Part of a small language model's weights: width 832.
MLP neurons of a small language model. Each row is named by its layer, matrix (down: output weights) and neuron, and shows model dimensions 80-271. Each number is 500 + 40 x the weight over its row's rms, rounded and kept within 0 to 999. Numbers have three digits each.
Before each neuron's rows is what it responds to, as a language model described it from the Wikipedia text at the highest values.

Fires on the first token of a new entry or clause, mostly given names like John, Michael, Richard, and party or place names opening table rows.
L3.down2455:413490528546483481523461515481532458509462505454507533456494493570572558489439542517516545579415475547492479533547591551560519539409515523432503464511496526461461528492470510470475504502487437518416536432586565481535548496481484472426517544472499548555518487513533510521438557520511517526470433430533542504466480477527475452514570547479590523457428492413558483487535518429477537516526455541521444480448440507483462483541472578543501481500531466455503544474517455502529520465472497466516510498487524547446399459518490494473491489493528544421519498463407466503490516489571494497

Word-initial stems or fragments that need a suffix or continuation, such as host in hostages or hostility, support in supportive, ass in assume, and the F of F-names.
L13.down1728:563443468476420513474548460526524460420471543495526514490515504436469497488469539522506442496559565535532508495550507478434517516533455491518506504467479460497555575490517506556538560512506522575509511433456497498486428552507376480447434527493491509447522507426443374575429434521515569517495542445558498503526479499456524433527512470536578543535482558487419494518463494499470488459477491498509490413519461474537534427434481466579506512487534549523456454528499469490475483437509482548490506449475493521512513461476494505544478532544469530431445548513475467569499464326556513413

Words naming creative media or industries, often inside discography and chart tables: Music, Film, Hit(parade), Print, Press, publishing, sing, writing.
L5.down1535:542452465494566516543492530479566467463520420449494503512542600490444520532508377538482551537473491522488553463445510585521514545563483503475436450517510484433473526504525472557504538492511524473566485588507534453593483539457536497515511419493540497524541515419487508459473459430495497471465490494510509511549475423501428585449457517515490473527514503516474486542523501561472519512531530451556544512499517442387508501551462463531532508495512473545509477466474544528495544497496513523477467474391533547533467556517584545550452458489449415529478504453457552503472462487467410521

First fragment of a longer word split into pieces, as in Neuro-, inter-, Sub-, or surname starts like Gre-, Cre-, Pear-.
L3.down1453:505476505491509584460504558486482519503555498514409496425509522561566561448484634542516554505499543471505455469485415465511491529508481552507470546473519547564537504537466534515540514501544457496493513488498525491519520564577523566481462522522536465473496547535471477533402593526477515564550465529437495445511535442477483495468558479515477600509479479548450543483504497521491465479498536538416515500455543522570450417552446384490470540516472572450538513556462496479499513485515515522538539543493463497515477540514513533516462523483501433498579461519465494520485503525468515437

Mainly closing quotation marks ending a quoted title or phrase, such as song titles in tables and "boyar party"; also appearance and visual words like look, film, design, painting, seem.
L3.down1297:543395527535551496492510498514472454462512469447507529468519527518493505511469484526555538522474533550586446398471563483490575426492559491549503469523415490456507514560483419503468515524508467461484442579440520530536527539526541535534527540542536458513497421462561472423489512518461438518515466545504418458492488534444560483546502508516492455493458418483508505486492505462478527519452495452517529535486511463490497478516590508475460539534475524497497507517490540468502543512547487499457463515474487481465552516421578467503517513455536520436460525508507451436494469469498458568

Prepositions (in, from, as, by, of) right after a name or noun phrase, often in titles or cast lists, e.g. "Padamsee in", "Ashokan as".
L3.down1356:525468485496555449518555479474508475448421451542464455544551442528572474515479463418486558496471506470519511507492518486523409583502496533512565493557532521473526471473503511506503513494504385466514571506501535477479545399577473493558518464427525549553457506509533423533421494443536481461506461463518411404564490554523493504447601521472504507490502456521462491425509494544476421456511523482516422485542492497533452527507551468504505541514471551546540514623476576542521550471516539456533508505464477511435550471502482526545537476499591518460509527509554552533554540392492538482

Final pieces of names of state and legal bodies (Act of Parliament, Azerbaijan, First Amendment, Kyoto Protocol, Congress), plus in or on just before a year or date, and Slavic patronymic pieces (Vladimirovna).
L5.down2295:500503446473533482500532465514528511491540567493474483565483479455471591513477512533507618452436508531494540472462536519468430480512536521509478534577504507491485529497532524453490482502477461567524569512476406491531461444451523475450537428430556490472513501422445469458535505493466543504472529444474503536576538465521497483431543460492513534404584523463507524506521501501557503485522482487496460467520500467441502472535502628490491492478535416521466454567542538478526457537444457550495461576484379531469445525520527440488524497524571520533496470528539489472528434456480571492

The first token of a value following a label or subject: leading digits in tables and infoboxes (1,605; 1136), definition letters (= Batting), and "was" after a subject noun.
L5.down1750:462459528498481465522485493538496450458491508528421443454488456483563563533492582464475559542449497498463451483451457486535438532492513505650476514555430473469436433537493510473453481527559486546537514527511485445452430476494474489512539439515526449479630455570456507493562491503499498517512437451504454490512547564503486517531563489528576523543532453504496450476526502521460524491529466443569504472569504516448466553469520504526482471494453516494501491461495517523475507478449537498532488495494553521531464531477487439567485403478441564526497569583494504514460448523510492535

The first verb after an opening subject in Wikipedia sections (was, is in, is a), and the leading digit of years in parentheses, e.g. Chart (2008), born 1977.
L5.down819:442433557541481575589518567542469438551524590504439505460440536508478535565521528513498528495565511448475505469438529519578540535486564501532531506483499485475557520491421539514480476475545442431533509455555469561563616519509431532499478542436462554511557444533479497538474510508524415460542466531513516455510550503501487529540504500525512518468490558527462536525503497500487453487549406496524531475559498528564537466570499473487452447512472432461497470458488489560531528505484459505527466464571430512433417486552469465527410501531497528429490534499523424496563533504572514511

Tokens opening or continuing a cell in pipe-delimited Wikipedia tables, such as header words, digits and units (Count, 200m, 9), plus row-ending line breaks.
L5.down1978:501488499441519513399517496551540483532417565510474515540479454540517564470514512473554533555493485483480401482558490475444556510524489433513524511483554483519493528505548508417485578502539485525448488521551504498527478494476508520448539502450530456468479450516502453540446409514503513507481484491440516549532511461467510559528574502499420563516446439558512449539460478539491517469504509537486487439504536462473572510555442475485500464438535499431411476490542548495509544515519443569465557486417441481474455548345460565569488496461524478488527505453488508510447548448511490504

Word-initial pieces " P", " p", " in" that start longer split words (P|FL, p|ushing, p|essimistic, in|herently), plus the standalone preposition " in".
L5.down1040:530464475465480528512524528518521504470491444512504477467529474470531478563503495517462545512503531527516556527510507470542445530518494475360465490522509541449508519482471450502475452469477505447529525479437523468484523526545475501636555489561494513533531484477511530440469481524505520465438474519534444497502514466435467521478490538534536507354470501479501490445453666506444437497535572552548485466483533494515563466553506460551476464509546516439480522513525518453485527500538464552448556477528502464529491534605526429500478542521530525548496447526503461531473529476455533567

Inner byte or word pieces of Chinese, Korean, Japanese and Cyrillic names in parentheses or quotes (京城, 알면도, Петрич), plus digits after year-range dashes and spaces in tables.
L13.down2459:522417452516523481569493474437518483495449520533526477514529447521532511479435486533470511494480472481541485483460506480509498467534495479396542486496520477463527492526514558489511451486501531543455457486504479477532492436504527511487612508483548530474457492551447476505426522445481483473473475519489448518518578503493507448511529503473451548517535521532563534465458539460510483490563478452452450498565466475436559466518583469478440564459500528475486477590476510450492468474455484524489517494445502432482489502471480426478534487532571538497526537464474538520511509609449535561

First piece of a split word or number, especially capital P (Psygnosis, P1, Psalm), list and table-cell numbers like 3. or 1995, and "in".
L13.down17:573532509547477452490579515565527436411451484493559501536497475504522440597506483540522508508487453521505478556481542465520439517503506506386448492440535498535461494433521539485533514574556531455562464436522545432516476519495552517522518473506557462471467447488457485484487458570582481571504458448501388561514548438449472459441505516517531549442500520571564544463456540475495480554556576509466480484553482559459480456575510473470408525474465532481520481472519530531467536506434545530464478468431457481493434556575495527500575527481539497492581458433491485519485521303472525554

Mostly All in sports honours (All-WAC, All-Tournament) and quantifiers all/some/any; also line breaks, table-row starts, and opening word pieces like ar, compar.
L5.down506:563460539506514464527519498478480408537445448506476435473523473510484463570502552575583435483478512538525530477493519518427445484476442516430521467513454506487513459504506508509449563451447525435524475442444538508516508475497486514530515539492508459587547455547470484556487440493541496522464547518456543491519503465478489526508472507492451512447500561533550513511504515473491561464529498555519495486542546535434516500550443489485503510532443432534475487510491535447520554469498478401489510527527529415483473515556480428473537479591521477573488467458468502491508482454472512522

Fires on the line break right after a wiki section heading (==Crew==, ===Music videos===) and on the first is/are/was after a new paragraph's subject, as in "The main tasks of the GHIP are".
L3.down729:512522541515477512482479542529507493489542522507502541463443482471499542494499511551460533498436508468547458577501500466561484517531526512512496505518450467556439485475544573513485531459551494490546468538531503502509549528427430531509466513492451588450484490406491559483459492456530521533524481479516513490443466465515502472523489540465500531527479524537486526466572574497466494455428520497442534515580509622494548510494521548534479569494510483421488518433467509404446480487547512431514486577502466432465548466556498478556462528526491500515447520521486435464491489456595554509

Nationality or state adjectives used before a noun, such as American flag, French stores, U.S. Highways, Union Battery, Soviet military. Also fires on "Al"/"al" word-start fragments such as Albert and alternate.
L13.down1994:453533470592560523496522465488527522564421541468516513497444516564480513571476502572413528453498521507459435475421513527495504470532472408553564477513502520523559484477523486477468511541483516498481550430511524451459483575528489513428599562503514577460520501544485552518510536574478476503536523482500514473537535566538550492487446476511434517490520502509434464496533452490483516503457518519488502599550477414472491407480463491425505525523552542527490576471510550546484507511552467469474526557566535516508485456487509543507541541544511574441558485471443554422453462474519484491

Tokens that close a short cell in pipe-delimited data tables, such as numbers, times, GK or party codes, right before the next pipe.
L13.down1901:457525525482557560487459523507462514465551461508511447442564520539524518475547492487477585404410450477511459540499538416434533500483444484475534516497477492518551508485399499479443431506457466527441504508503472489545487574490517539489492526544576477491549450510517523528465569504535512490548456418575511479475482474466467513468459528425461513499595504460480461520428478521508477428518439552475527476455474489539523474514459414472446508438570492511422532557509441467531505451488489453576499474468485533497426516434496509452536489543534489489479555413551481443494481604492544543

Column-header and row-label tokens and pipes in Wikipedia tables (discography charts, sports stats, elections), such as KOR, Peak position, Record, SB.
L3.down110:495578491510528505583549483503480475494456534513587471571468502592509483537543415515569443548560488516476568476508469543451481542557492534531555521500524569526479510522477517522557466466534560472559464554492532470551557510516561484474511493515501494453477471516444461496466460450514464524473534507460426513587510496503488441534481464524505479486479527426470544416507561517534518453518548455519507474505486450487483558542560500491539557463546486501487493455501499518506521524480530546498524462379517492497437453478484484457527493578608453485518536579501484528562479435462514533

Middle word-piece fragments, often vowel-plus-consonant like om, ott, onn, inside proper names in tables and lists (Thompson, Ilott, Jeonnam, Celtics).
L5.down1126:427531503508543421453486492550423591466478472515491369539490532521504427502466507500481492432585479495487378541554456483495427527525522434581526553595521503481435485530481559490496521512441437510461530477454503545460447516530517502514519523494564466500581472438502495495504509509501457471470560500576477569462471560473526497541424522457486524517445523492539507577482552551442569536456500501597473465521497415466426391456501549508490545516572524437593441590515563507495484425503527511517495562446566493481523552577490512521472516497437501472451463456535483540499469531478505489

Starts of government or place names after "the", chiefly "U." in "U.S.", also United States, Ontario, New South Wales; sometimes line breaks.
L5.down2328:515541490387428487572505485456546490451521566439512486492511570503474508509503500453411484476491556556523411492497498481498472486553511506525469522403463479425552437498538544523497517548434523603508517483494509462461496468494571563491575381480492433478551479521498475451456507465536529571485493477555448464509561403494494444513427501505442469507514461463471483511449485445498484477465528438520480494554509497542484498380462519499521560475463497452421457590463500412485481482540538527485529489524507484434531442509497558508517518508530501519514464441492430560513530444521554552

Nouns naming an identifier or field, usually right before a value in infoboxes or tables, such as code, no., number, ID, file.
L5.down2172:522484490642530456451473519460557518499507495446485481386517526462462471458473505538518416494496508505541509433463441533441464496467503430484515505449486511514502505565459450425508510527478491494547505517573548574534520506447488511484444508506527501500508407534434483461507453543442492591500446484489499490523482526490408411479388549454424513532478550457476501450532514552511505506544518408503529526467544458508472449489495450530531466445480516549497492492478523557496566437521450504516500457498456464538450503502527500502530502536511440510481491519509496491534472415534540511

Numbers opening a new row or cell in Wikipedia tables, such as ranks, episode numbers or dates right after a line break and pipe: "| 21 |", "| 15 September".
L3.down2421:460520509487478558456548487547490470453457412511505529586503526619477557550495477441492500432515536542564449489537406561493525526577558570464506482433501453525491529566497569488509544574536464470560464519526502493445443581488490470493499446593505474529508573498475454422504423600479508568459520486490482494551508449489554470595580492465455490485467476537488475444507469537511419436487415514440396481504521515526612427512486427540569575452510490421442598453516544434546497497472476518464501491527462534530503473495574470516452493524514516466543432510512498446474504454458524507

Mostly the first piece of a split word (compil, enc, unn, stabil) or merged verb chunks (can be, could be, which was) in prose.
L13.down1427:529523549556460519501495439523517548546494497474554504523489540507497509471498486575465500545507514492550491501449522541453506549524535495509517476437495517446536470458504507490455451515491523555461481489500548468447535504393501469542542550505440534458510530523484501551506521526448515536467489564528451578458526536473507443483495485476556532534466484564500521436522525472509433498451509471499501593461451496517559506436546514452529554540515508439498469517494540464481503496458481503473446532411503497530516509530470434455529497572482487488522508465509420451465456319474526505

Month names and the prepositions on or in that lead into a specific date or year, mostly in biographies and infoboxes: "born on March", "27 January", "in 1926".
L3.down2069:503478460502521491492551438522497590414530526507450537563501521407436472489459532487467499473474493484508481493533520540573473571543555531494461590460551517492479518532447486478486486532486502570504501513512497500548463392476612501541470517522503563508476472538483479517524438498503477403477453467509506462457447428429521492444506493479482507522554475439538524531469542478493476494512445517475497542500388507526500453520450462482487438592527497460446515534532426520470528510507474532502509461512502511543512493444460561516460473481488457607587473520485533480482480537555535506

Mainly the word All/all, often sentence-initial or in All-Tournament/All-CBA honours; also clause-linking tokens such as that, where, semicolons.
L13.down2625:428524488514497492581577486518445498495562509471515519515497528525492537593486483464524581565514540580497548534459487521521411476478484471550563613485492451424534529494542533500512537525489543508481534444430509492502462452513424461478523578503533480479566417484540558521448478531500539506509417554481472523504464501587557438543481475525470493508502496449527469474550473429440561548502509453530481477464472534526505492478468570530450529506530477524499469451502491432438520550551548521508524454415541468599532490549461546491505545499519496514500515421481530552502454553506461503

The first token of a capitalized name or word at the start of a list item, table cell or clause, such as Michael, Paul, L., or L in Lamia.
L5.down2671:507483491503519496546439480547463478537501555528500479517612472488576526489554524450468492490552547517511413463489556523470507465558508451264521511457492465489511437465535565497531462508499455524428483501500491420516524556442526476514538514518445496424494472464492552515498509529478513515520435456520537524468518474463498462497513458501457493556523511519534529576484479498451530552534477500598494504566498475483539492490507498533532528504448416467532605505491485452443473466517437583520511550554548492569532488507493459521473512485520512487488524476494489438478452592475536574

Links like quote marks, was, in, as, at, colons right before a name, measurement, time or definition, e.g. "first recipient was", "aired at", "7 ft 6 in".
L5.down358:504488438467483493548479517545559539451591509548481482456516498457466542486524484453523555452495499460516511480551465466495570446452540554494522484504482441527496554475482489430540513474494548528462476511488523536565488423568530516515538481498470559540543498531524436493493510454418543499523487498511446495485527528470458558470518446487499491509471460495467567499497512603508498440482501496504509516508471496482483511510554417511552462591470547458444522509485440548536541576494459509483527546458440419529517483477414389552453502548493488521561480436500521426514553462477506555

Fires on surnames or their later word pieces following a first name, in lists, tables and credits, e.g. Suz-uki, Hew-itt, Sny-der.
L13.down171:493493501540490423564501550509499570477488515510539442553548487489454525523434440530437601468496541521474456487405476504584492521541504514538482565522477506565482427526509449519471455482474484523470527498481497491497497425468453503464474508562515455550545516502483380548554508498571437546547454483486560571456575489509497472521529466528475500510527432468533513516498488541505493486563439461545501493515421532487489415465460520468474506486495465462455504544511490506461539455474507528464499492526534557488572576547513556518513477491487514476529517525496485539418504450472535514

The preposition "in" (often ", in" after a date or address) introducing a place name, e.g. "born December 19, 1935, in Hollywood"; also near, into, at the University of.
L13.down2159:513548528490486506464475553526524506478560473471490473568521440616522560505389444519533531494537549469501495496438557582525540487504483505636504496487453484546507489542448522512459529435506466471482457538486524521490432529469531544534510522491568502528443466485453488468577481521502505533465494494523504423497551523535508480495503512554436569505559474473484564496478516489522561534540496582446531542496487522511509530517521423554474464498479470586461543508468509519487566523504486523476523545496418531428483488477468484478485504516470435515478549451515487459486581600505462519

Single-letter R or L pieces starting a capitalized word, often fused with a list dash, table pipe, comma or heading marks, e.g. Ross County, Liga IV, Russia, Research.
L13.down1854:495534380561448521454511461503536561455437464432468519537497498507442476505548544480420486536491454532440513483510524490507488448474549526464495502481509510529551474469526460495575487491517544533482402505484451501545566460474476505466545466452481457478496515554485583499516548460469484529539463512502461535512521531489530572393532594568477495545499530486520447596521465566457485489486414510516487508500534506546546508544530496462447435500541547518533442627496402508489518512545495607477473552442547425453592426433488493517544495463534516491499503571466594481487455375492482477

Line breaks, header cells and section headings in Wikipedia stat tables, plus stat nouns like goals, appearances, games in sports, charts and election results.
L3.down1304:503456476465454531502575465459483508522517516440507542564548516489493510500499496425464489443435583478481469472534424539489459499539497488557436504524544516505562462548545493484454518569419578531511572496477460468526500463430544489405477497561565426496555493525528506550544452494507567529493497450481461479509536511467522506472535467532500506470489503465527465539475547458522477449522554439579483518466486581548510559496417486464561512447528532519566538422531509454441453481465545474487503536421415477517487463386531536487478472470463570435499531441470495466495439463492562458

Word-initial pieces of Arabic, Persian or South Asian Muslim names and Islamic terms in lists and tables, such as Mohammad, al-, Ali, Abbas, Kh.
L3.down3239:506451487513454452447554447538531468524490522527482479504546489550511583455504493503476439516521539559464489421489487481470520376514563507481451454514442495505455503517478507578482506498501492535489503562494477502511482536502507509548557535550598495475541497519537506540545577564497455504591587533477536525489517515489512432550474521524501530559531525586527552513506514457525466513480537444474510420494509466442447492562508527506528468489557548489490458564490487492457516498453523484500499512517471489492622470469495527489494557484536504503474550540469507461463445453560485495

Fires on passive auxiliaries before a participle (were, being, to be, has been) and on capital B/F/H opening a name or word (Brian, Formal, Hugh).
L13.down3097:484508501607522465514540507542582469505495493511497480513490449536563565541464581513551471535579527553524545465452521468494483541465481504442520510435471499390470491518536523477543515496548429494541542561491472448505552507451554457512570482513490550434501466499457560474530464502487519473445519486490479485559453461432510599542426530425518584590534473553492471418476528526477493511511456511514535518495499473534475479476448530467548465487474479514515519508489492469551460515502486511546480501491497531463497531489505494480543493550522512554493465452530490490508527298492539479

Tokens right before a date's day number, such as on, month names, or table separators (| ), e.g. on 28 May, | 23 August, April 28.
L13.down2644:473513523526529519477481448509455502428458517514534561494538479479461467569489497510462518555526506490496510477526491544546509536512509390481400523493528458504605521519507464526420463489501502517442579527531515465514502421538472545473488407557568533533462488561505444569602471498484562479418539537408537487535520463454502500506512512508450498528540465549535564518501509538517503511486450569636504494532460477447504454499494521474507513495548528479448534567466481503441444508466562528533513480454440510515474567522494485502483480475536504546515474550561486480571499382534533509

The opening piece of a longer word split into several tokens, as in ass(ets), sim(ulation), app(anage), turb(ulence), plus position codes like DF, GK and FW in sports squad tables.
L5.down721:488539454470451469522501438504508420531529519459514494516476474545494420524492437523529536533509462473518558507521516472459491520445535612379462498545499496492570566504480427482580511529486470545551530520504508442554457487422483450534428504577508391492406428492518533519531488579498491565459494508520561452460469482491543534533545518506494515432537540562467478466530508495408511526533535523499514460496550472493548467568545499541508479474556515482460549465485509504528482472470523542513522528553506481428515519543464543516514478557630486525511546468465453562529490463412545540